Weights of a small GPT-style language model, trained from scratch on English Wikipedia: width 160, 8.97M parameters.
MLP neurons of a small language model. Each row is named by its layer, matrix (gate and up: input weights) and neuron, and shows model dimensions 0-127. Each number is 200 + 30 x the weight over its row's rms, rounded and kept within 0 to 999. A neuron's up and down rows have the sign that makes its largest values positive.
Before each neuron's rows, "fires after" lists the tokens most often just before its 100 highest values on Wikipedia text that the model never trained on.

fires after: " D", " F", " R", "D", "A", " (w"
L3.gate271,217,211,212,195,222,167,110,181,196,225,220,189,203,177,258,187,198,235,216,190,165,191,189,181,249,219,192,253,189,280,217,195,217,143,206,186,176,247,214,199,228,193,126,184,235,148,200,172,225,206,195,174,156,187,198,193,187,176,217,169,154,166,249,222,206,147,201,193,211,215,231,199,189,207,202,198,222,196,186,145,208,242,226,225,207,185,252,208,198,200,181,207,202,186,206,224,183,189,226,290,211,255,199,209,260,214,197,172,198,200,201,213,226,218,231,260,166,191,202,197,191,169,170,155,236,203,168,183
L3.up271,161,162,222,199,171,189,195,196,195,191,200,188,200,211,174,172,251,218,191,225,270,252,193,212,235,221,179,256,195,232,203,249,213,164,184,179,144,198,212,168,227,203,183,269,186,229,161,221,205,225,105,211,255,210,195,258,149,201,199,185,160,187,169,178,204,224,217,213,155,215,193,184,244,205,181,153,227,180,200,227,226,210,175,225,167,232,168,211,206,271,187,205,180,211,209,205,183,167,216,222,221,161,198,160,238,174,202,227,219,190,154,206,193,267,206,145,191,154,171,222,204,162,186,205,185,215,128,237

fires after: " K", " O", " Z", " M", " P"
L2.gate65,262,248,207,185,178,160,179,191,226,165,191,234,179,162,215,180,226,252,172,178,220,222,131,182,204,222,231,205,189,255,196,211,213,226,207,191,181,188,201,212,156,210,206,153,216,136,201,179,191,208,220,204,208,223,158,191,119,174,161,243,215,259,207,220,187,185,199,250,162,175,247,265,264,229,185,248,272,215,191,206,147,206,251,184,174,202,210,159,265,167,212,166,173,184,172,215,219,216,153,181,193,214,218,152,255,204,218,201,137,190,203,193,229,207,237,181,185,216,224,198,192,206,191,216,192,196,194,196
L2.up65,174,194,226,188,173,192,152,203,246,263,207,180,189,164,160,177,148,202,146,176,165,281,167,218,179,156,182,219,199,197,233,209,219,254,202,184,217,198,168,234,192,251,212,218,187,196,190,196,196,268,217,205,221,188,212,206,188,246,157,239,216,146,209,187,258,154,167,215,233,191,146,193,192,188,186,171,168,209,196,168,181,221,209,237,190,185,228,228,224,184,254,236,143,179,214,219,252,199,210,195,173,268,207,211,187,183,247,267,168,180,183,180,202,163,214,208,222,232,177,155,144,262,212,256,214,170,234,233

fires after: "\n"
L8.gate604,222,246,229,189,187,168,213,209,208,213,239,232,178,219,212,216,222,265,185,208,202,197,249,222,207,252,185,220,251,207,197,182,166,178,247,213,213,220,198,202,174,277,173,186,206,164,210,221,194,173,179,229,253,233,205,168,200,249,197,222,203,176,198,199,187,272,230,215,209,217,229,214,251,157,195,180,262,204,195,224,210,230,215,199,203,207,217,205,210,147,191,165,277,201,218,241,188,189,180,236,219,226,234,147,220,185,178,147,165,215,167,220,207,234,195,195,232,238,222,140,148,179,209,241,204,245,170,178
L8.up604,199,237,212,180,174,209,165,206,212,185,251,164,215,180,194,194,172,298,206,211,207,203,221,193,199,226,185,195,229,209,141,192,167,186,230,224,239,211,216,151,197,229,145,144,205,158,224,207,181,131,218,218,220,249,176,148,194,254,190,215,204,170,178,210,186,228,192,233,215,180,217,203,223,167,230,127,269,208,191,268,194,193,250,201,216,209,189,208,228,163,229,179,251,185,230,209,192,221,169,254,204,202,238,134,208,206,174,185,191,191,179,232,183,255,198,207,238,215,207,161,147,202,178,217,169,220,175,166

fires after: "\n", ".", "ues", " 2.", " 1.", " 6"
L12.gate661,239,196,222,168,174,210,220,224,198,204,189,213,150,177,199,226,228,265,227,200,151,187,232,249,171,224,238,183,232,248,234,185,218,273,226,205,173,278,183,195,203,230,198,189,207,206,222,191,199,199,210,231,213,154,140,169,206,164,197,171,254,241,216,208,262,209,168,184,201,201,168,234,187,180,163,156,164,205,213,205,191,165,175,154,234,162,217,231,214,161,215,206,184,187,230,200,183,223,250,183,238,199,230,243,218,218,225,203,123,197,174,208,210,240,175,155,218,218,186,153,264,173,180,222,195,213,208,177
L12.up661,209,202,199,223,168,203,216,152,183,187,183,211,160,203,199,208,261,236,282,186,204,177,262,199,186,212,253,214,172,277,176,247,252,263,209,216,173,236,248,185,224,198,226,238,178,194,236,192,220,235,217,231,239,215,242,180,233,144,270,258,245,179,227,198,220,206,250,223,232,247,211,230,183,195,229,193,224,201,170,173,210,242,181,162,192,157,215,185,208,183,205,212,211,194,196,224,206,197,191,167,217,237,205,250,194,199,219,221,245,239,174,221,216,220,231,171,215,253,226,213,191,198,208,239,188,213,229,230

fires after: "\n"
L8.gate542,142,191,212,171,166,195,215,217,222,214,188,217,119,232,125,186,187,261,189,180,218,160,227,229,243,167,244,210,211,219,182,194,193,176,251,198,207,201,204,213,226,206,191,206,239,198,201,200,186,207,204,158,193,200,211,186,244,211,210,209,189,196,202,248,211,166,285,233,189,203,180,217,189,199,194,153,242,198,224,175,249,211,223,174,203,179,135,194,236,210,184,185,263,252,215,195,216,207,187,229,202,239,242,171,250,212,162,119,204,184,216,195,186,236,210,142,196,228,224,187,191,154,208,229,162,217,182,167
L8.up542,186,215,210,203,141,178,204,203,283,216,217,190,159,201,253,204,189,218,195,188,198,209,188,201,244,231,151,196,220,239,163,166,199,196,213,212,232,201,177,212,239,271,156,192,165,183,228,221,216,190,195,205,218,187,215,174,209,229,199,188,201,234,195,205,184,227,178,195,225,211,165,256,144,171,174,186,242,200,206,168,222,193,192,209,219,247,170,179,189,160,188,163,218,215,174,164,214,259,234,223,214,204,216,162,203,232,156,245,197,237,197,255,205,210,200,226,226,226,204,199,172,202,231,255,219,184,198,175

fires after: " S", " p", " sp", "S", " s", " c"
L2.gate498,210,195,220,153,131,233,202,183,216,145,180,210,195,179,190,218,246,192,214,193,238,211,154,196,160,196,189,227,239,183,170,160,212,202,165,176,192,218,150,243,235,219,211,171,223,125,228,138,192,182,198,212,168,182,200,148,133,252,186,182,187,185,194,241,184,211,222,208,184,180,214,176,165,192,185,234,204,225,179,165,153,179,164,163,212,230,178,152,130,258,146,196,187,168,220,180,228,162,223,215,212,149,247,157,190,203,200,210,191,200,208,167,167,184,150,226,230,213,166,150,242,182,207,161,156,202,185,199
L2.up498,161,155,238,208,193,202,215,192,158,187,186,168,242,176,217,147,208,182,203,200,229,190,138,215,229,190,239,221,224,217,230,172,186,238,198,161,221,150,249,192,196,248,200,186,203,218,195,177,194,198,209,185,195,200,216,159,189,219,254,248,219,226,199,194,241,208,183,169,205,198,187,232,197,243,191,161,216,227,117,230,174,182,179,180,235,189,181,204,205,165,179,220,207,195,245,240,135,223,183,180,220,237,206,226,211,234,206,203,214,155,195,160,176,214,155,151,217,250,199,215,268,272,166,232,212,196,231,208

fires after: "\n", " second", " am", " 100"
L4.gate865,224,209,194,215,196,200,233,179,257,179,248,175,156,204,169,202,178,178,223,236,248,164,204,148,196,164,178,238,156,210,163,183,198,118,203,141,156,170,180,264,183,147,241,243,176,195,199,182,242,216,199,183,231,189,201,244,198,187,147,187,144,192,205,170,153,229,227,160,199,200,156,219,188,214,169,191,191,245,187,209,212,244,200,145,197,190,158,154,229,187,232,245,188,222,192,161,169,157,218,204,216,223,202,192,166,216,183,210,150,187,153,195,237,213,202,147,229,227,275,231,232,247,199,234,195,145,217,263
L4.up865,201,153,246,210,164,153,192,207,193,212,178,201,164,197,270,211,200,182,201,163,216,172,200,156,147,209,192,196,191,254,191,214,196,177,227,207,213,171,117,230,144,218,210,222,173,226,199,211,190,201,237,183,200,223,241,218,213,202,191,204,183,160,143,214,194,201,263,157,193,149,246,254,231,209,183,165,248,206,191,225,184,159,189,179,211,212,235,184,171,171,176,214,232,252,259,182,228,251,215,210,203,222,194,213,192,211,184,224,219,202,206,217,193,188,140,219,225,226,204,193,223,202,185,220,231,198,210,180

fires after: " P", "p", "P", "-p", " p", " B"
L4.gate148,189,231,193,234,201,205,234,214,261,196,171,208,183,253,119,202,179,165,214,242,189,209,221,151,240,242,231,140,187,170,189,234,191,185,200,195,216,196,146,220,182,204,254,226,195,235,215,240,202,243,235,210,232,197,182,217,200,203,117,177,171,148,220,194,202,179,203,173,174,180,220,195,180,192,197,230,178,179,205,197,174,98,190,188,179,204,194,183,254,188,173,180,173,254,225,172,198,153,209,208,231,246,235,173,218,180,219,253,184,217,176,159,228,235,185,236,174,182,217,211,147,235,193,183,187,163,199,176
L4.up148,164,278,162,248,236,213,225,184,186,217,137,215,190,225,171,164,224,235,195,207,221,159,210,189,192,208,193,224,151,230,230,218,175,175,172,193,173,201,133,177,188,195,147,235,212,182,221,232,203,155,189,198,214,179,216,172,231,172,184,229,186,213,177,247,200,183,175,206,214,236,216,241,192,146,160,181,221,231,248,239,145,214,194,146,195,230,181,212,246,240,264,226,206,190,232,206,186,214,181,175,188,157,215,275,179,188,173,224,197,189,151,152,166,206,199,178,228,139,197,175,205,172,213,234,205,183,201,200

fires after: " P", "M", " K", "B", " B", " f"
L3.gate169,219,162,237,148,209,122,197,212,238,225,203,188,178,173,116,172,217,192,165,217,209,203,181,173,247,177,229,233,255,156,186,225,220,164,193,206,208,218,204,180,197,195,175,251,199,205,202,234,179,217,267,262,246,214,195,154,201,182,203,160,234,176,178,247,241,211,164,235,221,203,199,226,177,161,209,227,244,164,166,172,168,189,212,199,227,236,157,165,207,189,176,221,222,203,196,165,225,173,211,176,225,182,165,152,235,218,181,287,191,234,211,166,239,201,227,160,180,218,165,209,140,212,178,228,215,214,177,233
L3.up169,145,295,198,179,232,228,215,187,204,187,185,202,224,213,188,180,228,174,187,239,163,207,164,207,269,228,166,234,200,174,184,191,230,194,192,197,257,167,219,155,213,150,216,186,219,208,196,200,144,196,210,182,166,182,227,250,216,161,155,156,133,229,230,195,232,176,231,216,196,194,256,207,231,199,210,220,199,111,191,153,159,165,202,209,203,173,205,212,191,246,222,212,179,173,217,195,169,206,221,236,170,186,264,237,211,219,187,212,220,204,167,185,178,158,206,206,215,167,217,243,158,202,198,159,213,191,199,225

fires after: "\n", " s", " k", " c", " b", " m"
L4.gate167,184,167,197,199,224,229,254,216,199,177,192,230,165,208,263,196,191,187,178,180,183,194,154,208,228,240,259,210,190,191,242,238,229,177,155,164,210,275,213,185,196,188,229,237,197,212,204,183,236,177,242,149,247,194,222,200,183,202,175,295,212,201,214,251,199,200,194,208,260,181,172,201,209,233,156,212,254,217,207,220,174,190,247,187,185,220,143,188,214,243,138,139,176,233,225,169,298,213,228,215,223,208,212,204,226,215,216,234,203,243,182,204,190,205,220,209,225,220,180,205,170,189,188,186,179,197,180,241
L4.up167,141,233,127,217,215,192,212,213,201,210,249,211,206,213,183,177,225,177,165,205,219,176,235,193,240,234,195,274,233,223,241,240,176,228,178,159,196,240,208,184,215,210,192,173,234,256,169,183,221,219,207,148,255,200,205,232,163,191,183,231,172,156,207,224,168,269,191,247,250,186,198,202,231,203,190,231,221,209,168,214,194,208,242,256,150,187,230,191,190,241,196,206,189,209,220,217,250,196,219,229,239,213,214,162,218,215,250,178,222,222,177,233,261,173,232,208,259,191,233,254,200,241,184,198,223,230,168,270

fires after: "\n", " C", " c"
L7.gate284,219,252,166,223,181,260,223,169,227,159,201,185,147,238,152,196,235,206,219,219,194,196,208,219,230,169,190,204,232,190,184,191,198,196,228,179,236,214,222,176,210,238,119,196,204,234,201,155,175,130,214,164,222,212,211,212,212,219,184,189,164,237,186,177,219,187,203,231,212,210,211,184,215,208,239,138,211,225,172,227,279,200,193,206,249,167,216,205,222,244,221,205,171,212,238,162,198,181,151,207,164,239,208,178,189,221,195,164,168,119,248,200,202,242,219,152,235,246,190,173,225,180,178,231,125,214,157,179
L7.up284,222,211,221,195,176,191,208,192,246,219,180,201,192,230,252,183,237,204,194,183,224,202,205,207,204,245,177,205,212,219,207,209,176,187,253,222,217,198,222,262,238,216,228,201,180,187,206,168,174,176,167,172,218,217,244,230,181,217,189,193,191,191,226,172,198,189,219,203,254,228,226,146,168,188,255,181,214,199,199,244,169,210,276,202,161,188,138,239,223,175,154,182,160,222,183,184,241,211,211,185,181,167,205,132,128,228,166,167,218,190,197,193,171,243,203,176,124,234,157,220,210,213,231,213,224,228,187,190

fires after: "\n", "|---|---|---|---", " Arch", " C"
L4.gate248,199,154,161,170,196,238,220,189,195,182,193,145,219,189,190,245,197,188,216,206,216,216,187,157,214,199,180,246,135,204,215,220,237,217,143,207,161,186,187,164,164,190,235,176,177,182,219,223,174,132,204,231,172,251,220,200,236,202,202,152,180,209,233,218,182,203,193,199,207,210,185,200,234,159,216,144,213,221,209,189,193,223,184,208,155,213,247,181,229,206,193,157,204,239,224,163,224,178,177,209,185,207,203,252,238,220,192,141,184,193,190,158,239,140,188,170,211,249,243,220,177,193,122,221,219,207,204,203
L4.up248,234,216,135,216,159,213,258,211,260,189,191,207,195,222,158,197,198,182,158,181,209,196,214,208,217,193,213,194,239,210,195,254,147,215,241,197,180,246,126,92,205,207,259,165,193,207,176,217,146,210,233,191,204,206,222,170,182,236,193,209,186,220,234,219,254,274,218,169,195,191,223,214,184,248,167,207,166,258,226,245,209,202,141,202,209,231,214,153,207,199,133,149,187,210,210,158,209,188,179,214,209,166,260,181,207,222,223,187,200,220,179,215,206,215,185,206,229,185,196,197,213,219,125,166,230,176,191,164

fires after: " p", " P", "a", " player"
L2.gate738,206,249,229,182,159,197,176,214,251,215,179,198,186,158,132,205,165,250,185,171,223,180,201,166,192,223,192,207,184,190,228,177,185,199,223,189,211,207,170,213,177,144,248,167,220,201,194,223,226,237,238,144,198,177,229,199,226,211,182,199,208,218,228,212,196,182,155,159,205,188,203,206,226,185,206,277,187,139,200,190,191,245,205,191,236,240,232,190,154,213,158,172,231,197,153,156,233,214,192,208,138,217,193,220,220,152,214,231,237,181,169,197,236,149,233,233,262,169,170,149,177,204,182,225,188,181,202,130
L2.up738,235,202,136,202,190,232,220,224,188,236,205,212,175,208,153,215,213,213,232,213,270,189,170,199,243,166,187,190,238,212,225,193,152,180,157,196,177,175,195,239,240,122,194,228,165,218,192,192,220,203,193,167,222,220,187,226,236,253,255,247,205,215,233,233,246,208,165,204,215,163,190,268,210,124,208,252,206,185,160,198,164,189,174,195,218,191,206,209,200,207,194,244,196,199,202,212,191,169,220,111,247,189,180,180,204,176,260,188,246,183,183,206,214,199,171,232,283,127,175,215,224,165,211,220,194,190,152,186

fires after: "\n", " |", "-", "ource", " con", " votes"
L11.gate129,138,199,215,192,211,147,260,224,210,200,219,165,216,200,179,190,130,209,199,196,185,239,189,203,191,209,176,249,156,149,183,175,175,186,175,182,207,232,189,217,203,242,234,244,185,159,164,182,208,239,199,194,212,191,238,155,202,213,202,215,149,181,260,183,215,197,205,236,253,214,187,210,185,183,157,210,231,264,214,198,187,250,282,229,176,193,194,234,146,230,223,153,207,237,193,199,157,232,184,162,203,220,227,163,144,172,193,170,147,177,125,184,226,221,210,190,208,198,195,159,265,178,190,231,238,174,222,227
L11.up129,194,182,219,189,205,162,226,218,236,167,187,156,170,203,227,243,210,184,172,232,197,225,160,167,195,233,162,159,213,179,180,199,209,201,205,159,198,194,202,174,178,200,203,193,234,202,158,211,154,221,250,197,211,179,149,193,153,249,117,274,211,237,251,243,246,217,139,170,209,158,231,217,150,169,194,227,238,184,185,186,213,208,179,182,175,210,168,218,173,208,183,171,164,165,145,251,178,230,173,200,208,197,175,195,199,194,194,205,227,213,200,197,194,158,231,175,245,194,211,228,227,210,249,182,240,144,196,169

fires after: "\n"
L4.gate427,161,183,193,189,174,274,246,144,207,168,231,222,179,194,193,204,180,211,140,167,207,198,219,176,179,189,232,227,168,147,201,194,141,213,226,195,151,167,172,203,194,146,223,203,176,204,222,209,224,190,187,217,172,183,185,175,216,194,241,206,190,209,208,202,180,141,173,203,218,216,143,185,172,184,196,124,211,146,175,202,217,180,219,225,207,146,205,151,188,228,156,176,212,199,249,141,166,195,154,205,234,203,190,225,133,209,198,214,222,193,154,188,143,165,234,143,187,193,144,211,209,203,179,231,199,193,204,225
L4.up427,180,207,171,167,209,200,193,183,248,174,197,233,202,180,267,182,194,248,143,207,162,202,188,149,238,181,251,179,228,200,236,228,162,207,199,200,192,202,161,191,225,207,207,204,204,193,128,154,194,168,209,184,225,183,200,241,197,223,181,242,201,178,202,278,198,301,161,170,242,182,195,230,241,162,189,233,202,243,231,168,178,227,240,265,187,234,196,179,230,178,188,211,176,163,199,213,202,193,195,211,245,223,175,247,273,172,229,212,194,266,194,209,174,243,241,225,194,168,191,236,218,205,193,198,200,217,220,209

fires after: "\n", " He", " Mar"
L8.gate133,199,237,155,197,199,144,158,206,200,142,213,188,215,200,193,226,190,252,209,129,192,178,180,176,203,199,195,193,225,212,173,175,208,130,243,208,151,248,184,224,186,203,195,223,163,182,219,162,241,150,169,209,164,181,175,161,157,226,216,234,220,211,222,192,180,140,180,145,243,205,145,199,238,182,174,191,222,177,159,226,172,179,174,221,261,155,236,154,202,116,181,189,166,193,169,193,178,186,236,196,195,139,242,194,184,133,194,186,178,188,140,186,196,167,217,141,171,228,175,201,199,175,183,180,204,198,172,203
L8.up133,206,155,168,231,247,149,213,203,257,188,197,174,179,169,164,218,209,216,225,161,236,169,225,195,199,233,211,232,200,232,234,219,209,129,230,206,204,244,195,163,245,190,238,153,205,174,205,230,199,179,189,205,232,119,164,208,157,257,226,259,221,168,140,197,243,205,225,206,243,204,233,246,180,198,195,196,228,164,225,201,152,228,181,240,246,209,230,221,256,213,234,199,231,179,185,188,208,199,217,146,158,200,180,218,249,153,238,177,186,205,187,204,219,186,226,194,205,229,147,246,190,148,246,185,234,227,208,180

fires after: " Z", " O", " N", " T", " o", " S"
L2.gate490,185,224,158,168,206,184,221,201,201,248,180,213,178,154,222,210,205,170,177,163,214,225,172,152,182,220,237,268,195,235,247,229,179,231,226,189,164,168,162,229,203,177,196,194,172,168,171,216,210,224,197,186,221,182,154,175,225,253,211,229,274,163,200,188,213,166,232,156,219,167,228,191,212,188,230,207,235,260,255,224,155,220,263,164,186,219,184,196,216,187,206,183,173,211,227,239,219,194,189,175,176,230,246,172,181,240,168,214,92,198,242,161,158,232,178,146,187,195,191,194,205,173,180,189,194,238,205,225
L2.up490,187,221,196,246,172,191,187,220,185,205,220,231,268,196,201,260,199,255,176,183,202,233,187,162,267,227,215,207,206,192,231,245,203,161,213,178,201,175,247,166,186,213,201,217,150,193,206,215,174,233,198,244,184,206,164,186,230,247,192,219,228,140,208,215,204,210,162,167,240,148,214,210,199,207,196,183,186,189,130,189,216,209,207,208,188,224,215,146,191,222,158,199,159,207,228,244,203,241,209,167,126,251,224,184,203,187,250,208,226,246,192,216,163,224,241,204,179,243,180,170,236,185,202,214,194,227,181,186

fires after: " is", " as", " was", " in", " from"
L8.gate382,212,176,240,166,162,238,147,252,188,188,228,220,192,223,210,262,168,198,213,181,226,258,224,172,183,244,206,179,210,233,173,152,163,250,165,177,190,198,185,226,190,173,224,186,160,204,150,174,158,224,207,184,258,227,209,175,225,170,245,168,193,129,199,240,183,216,167,214,195,192,216,173,184,177,195,150,159,178,203,194,232,161,164,159,150,175,187,173,174,185,141,208,217,190,150,242,202,211,247,206,186,209,183,207,188,230,222,187,180,202,165,254,139,188,180,224,176,167,225,209,233,222,198,170,129,183,201,229
L8.up382,228,197,220,181,212,200,193,178,284,142,226,154,260,193,213,145,193,194,210,238,253,188,216,195,225,182,193,260,211,133,208,198,126,169,251,187,213,211,158,217,227,198,134,183,173,205,163,224,197,239,244,182,251,184,180,170,221,157,211,216,203,209,182,223,207,229,223,211,190,223,243,209,209,241,228,187,207,219,160,123,199,198,167,201,192,235,148,149,207,251,177,269,195,231,147,232,183,187,198,206,189,201,198,219,218,199,240,202,175,210,209,196,165,219,167,201,194,179,188,180,229,229,215,200,212,231,182,216

fires after: "\n", ".", "s."
L2.gate347,168,174,162,202,206,210,195,235,217,157,226,211,159,167,221,159,215,197,215,192,173,184,197,218,199,183,152,186,170,175,215,246,225,233,248,211,206,200,165,208,192,110,214,261,186,188,174,195,137,201,190,191,211,172,227,219,198,174,210,223,205,142,208,228,207,210,157,151,201,208,207,173,176,139,160,252,193,226,207,167,206,220,178,210,203,264,238,174,135,157,179,188,220,221,224,209,170,222,240,186,127,202,172,156,233,245,234,169,234,158,174,192,183,236,254,108,210,189,245,176,260,207,172,198,221,239,186,194
L2.up347,193,193,191,197,158,204,269,261,230,212,186,164,211,225,181,204,175,123,215,207,172,196,193,165,216,212,152,201,166,190,233,236,201,213,263,214,125,218,156,177,200,95,200,245,203,203,182,215,204,189,199,200,161,192,183,219,164,200,212,265,198,193,242,245,220,260,162,206,220,237,178,195,193,200,197,231,219,232,194,219,205,243,181,166,178,275,258,179,210,187,228,210,179,167,175,247,183,204,185,167,158,235,163,207,243,229,232,190,253,164,186,174,178,208,201,193,237,169,185,136,206,203,229,242,223,238,190,194

fires after: " d", " sc", " (d", " c", " p", " Sc"
L4.gate195,192,189,209,219,212,182,200,199,211,236,171,162,170,240,187,172,208,179,199,191,181,197,207,194,217,181,214,193,182,201,198,211,200,178,205,199,179,181,214,200,210,131,202,185,228,196,223,243,175,180,188,181,163,163,171,158,173,242,188,163,157,228,159,186,184,196,204,193,149,216,252,162,208,174,179,246,163,174,101,142,195,196,259,187,209,247,249,192,216,213,179,196,226,217,204,184,171,171,236,202,264,152,193,212,211,218,187,266,181,209,218,226,188,185,175,256,248,210,186,175,197,95,140,268,191,227,207,207
L4.up195,218,182,230,200,226,212,233,214,181,216,248,198,182,205,202,208,176,185,199,198,213,192,174,221,235,220,191,223,160,204,262,227,272,195,248,167,174,182,231,193,204,182,189,155,224,165,216,169,221,248,197,231,89,250,196,176,172,234,212,181,163,171,198,272,143,258,214,178,209,202,203,234,186,189,207,230,187,199,169,207,170,180,180,210,212,188,236,132,220,201,153,167,202,226,191,238,208,221,156,212,205,198,183,197,204,233,259,189,238,205,229,173,236,195,154,157,217,173,224,187,229,178,137,238,112,181,219,171

fires after: "\n"
L11.gate680,204,226,203,207,158,156,250,231,226,252,201,197,236,148,172,205,194,224,191,193,173,254,175,224,197,182,265,165,220,255,159,192,243,246,256,191,208,213,241,197,200,190,190,211,189,226,243,212,202,178,194,216,228,261,240,171,241,180,184,238,218,183,187,210,251,199,239,256,194,249,252,171,227,172,202,181,196,253,195,214,227,187,209,190,189,180,208,165,247,187,162,170,211,223,235,227,179,167,209,215,219,186,245,174,180,226,184,164,197,199,204,286,231,217,205,204,222,240,241,190,158,235,186,253,160,190,148,203
L11.up680,177,215,228,196,185,209,197,182,206,173,221,215,203,194,257,180,189,257,200,223,188,197,200,226,250,216,204,232,198,186,240,131,186,197,237,197,200,251,214,172,213,224,130,199,232,213,231,213,159,188,259,211,208,216,218,165,164,229,180,225,202,249,197,200,212,233,162,259,250,204,234,209,201,207,204,213,258,214,152,196,202,212,194,216,208,184,169,163,138,157,174,155,240,187,210,187,217,270,212,259,188,219,246,187,229,224,213,189,187,229,188,219,242,241,167,152,248,184,181,172,195,211,251,219,191,238,179,215

fires after: " as", " As", " was"
L7.gate308,188,191,185,180,231,242,146,225,232,233,230,205,208,255,204,185,239,197,214,175,182,185,235,201,202,242,231,203,262,165,206,221,167,176,169,235,225,272,223,157,211,147,167,261,180,191,216,177,214,148,178,191,228,198,203,148,221,170,255,164,138,173,229,231,192,232,178,188,158,180,156,181,194,201,204,250,191,195,197,189,199,198,254,128,181,208,227,143,125,158,162,179,219,156,184,197,252,180,204,180,212,157,173,168,171,219,170,233,195,194,184,212,224,235,206,226,186,243,201,226,219,181,226,154,208,207,134,186
L7.up308,214,171,183,186,173,146,185,190,218,208,191,200,174,180,185,194,203,140,184,162,203,189,201,269,223,186,224,223,210,149,186,157,239,169,189,198,265,237,197,196,159,259,235,184,218,237,196,259,214,278,198,195,259,163,165,277,173,215,246,182,173,208,202,173,210,197,231,224,212,189,236,237,201,196,193,163,262,185,205,166,201,205,256,197,173,237,193,174,210,189,189,220,254,208,184,180,219,179,222,170,220,189,221,189,195,165,222,169,223,245,200,184,161,172,156,206,190,217,207,206,203,201,188,236,259,206,217,221

fires after: "\n"
L11.gate762,187,242,160,239,176,206,218,153,208,142,199,202,245,215,233,171,211,222,242,233,246,228,241,196,193,193,199,199,242,216,166,167,164,233,197,168,168,191,195,233,233,206,180,193,145,215,265,192,176,188,211,232,246,221,203,182,230,248,231,133,188,149,197,184,199,164,212,228,182,214,214,200,172,231,203,210,279,190,202,174,225,225,175,179,213,207,252,172,224,216,187,163,216,213,147,238,240,238,275,209,214,229,245,193,213,210,174,127,205,214,199,210,187,257,212,199,166,208,223,191,149,241,179,188,172,174,190,213
L11.up762,148,233,209,227,141,222,254,204,194,234,199,204,178,214,225,221,201,248,283,199,196,204,155,242,202,203,169,274,251,170,216,187,205,194,241,212,190,235,199,226,177,227,156,284,190,224,183,207,155,219,205,220,220,234,228,167,194,208,233,222,184,236,198,181,212,220,241,232,172,230,204,201,195,210,199,208,236,216,199,182,255,210,197,198,204,231,252,169,210,151,193,233,196,182,220,218,210,268,235,179,193,172,206,188,192,255,162,242,183,183,173,216,217,252,225,154,186,189,245,200,220,221,199,242,212,136,215,207

fires after: "\n"
L7.gate376,175,162,162,160,171,164,201,180,175,188,168,233,249,173,225,129,212,226,174,175,246,236,285,188,205,231,216,253,222,237,238,195,200,178,213,187,162,208,253,235,189,216,169,232,209,251,238,210,186,179,202,203,164,166,130,150,237,256,174,142,219,224,225,149,212,236,224,209,213,177,175,196,217,201,172,128,250,223,226,193,222,204,229,166,172,170,208,197,180,220,156,141,180,186,198,201,176,203,181,221,238,221,229,222,196,217,183,205,159,165,180,205,170,209,204,182,212,162,209,175,176,156,224,195,207,180,238,153
L7.up376,199,181,215,219,192,258,150,211,210,200,228,164,177,249,214,152,152,192,192,181,192,185,241,261,149,168,204,271,239,176,231,197,226,201,233,175,174,259,241,196,203,192,209,233,195,173,198,170,198,199,205,213,267,225,232,150,200,213,211,232,253,166,180,196,206,209,235,199,197,191,162,204,165,206,198,227,225,167,222,188,179,260,230,195,181,162,220,173,195,186,174,190,213,226,182,151,179,209,141,179,173,228,158,210,177,260,172,206,209,203,176,207,197,163,229,184,184,173,190,111,173,198,198,256,215,215,221,213

fires after: " w", " R", " I", " (w"
L4.gate656,183,232,194,155,226,233,173,211,143,162,192,254,183,247,238,195,265,176,221,193,191,192,219,211,227,224,225,176,192,171,209,194,217,161,160,167,165,245,190,208,210,190,191,253,238,205,169,226,279,180,214,232,226,195,219,241,177,169,189,183,238,158,201,195,244,179,256,175,237,204,213,197,182,188,178,201,277,162,180,207,186,184,244,238,150,216,213,194,173,273,205,235,247,183,240,253,163,237,152,228,214,199,219,176,227,213,226,202,112,201,236,185,150,221,221,220,198,209,197,167,216,197,173,201,189,218,221,166
L4.up656,168,202,226,190,167,220,171,175,214,240,274,234,211,201,167,172,205,197,196,188,151,226,212,218,275,191,176,144,183,163,208,262,244,232,168,177,185,230,208,222,241,136,149,232,164,225,181,252,237,198,179,192,253,156,187,217,188,182,190,178,259,219,226,179,211,173,247,221,222,216,217,169,251,163,242,259,215,148,161,229,275,167,248,174,218,204,206,166,195,211,173,203,261,187,178,225,155,162,189,215,229,238,143,215,209,206,246,240,234,214,163,213,165,171,187,188,221,171,170,169,193,213,197,148,153,198,188,201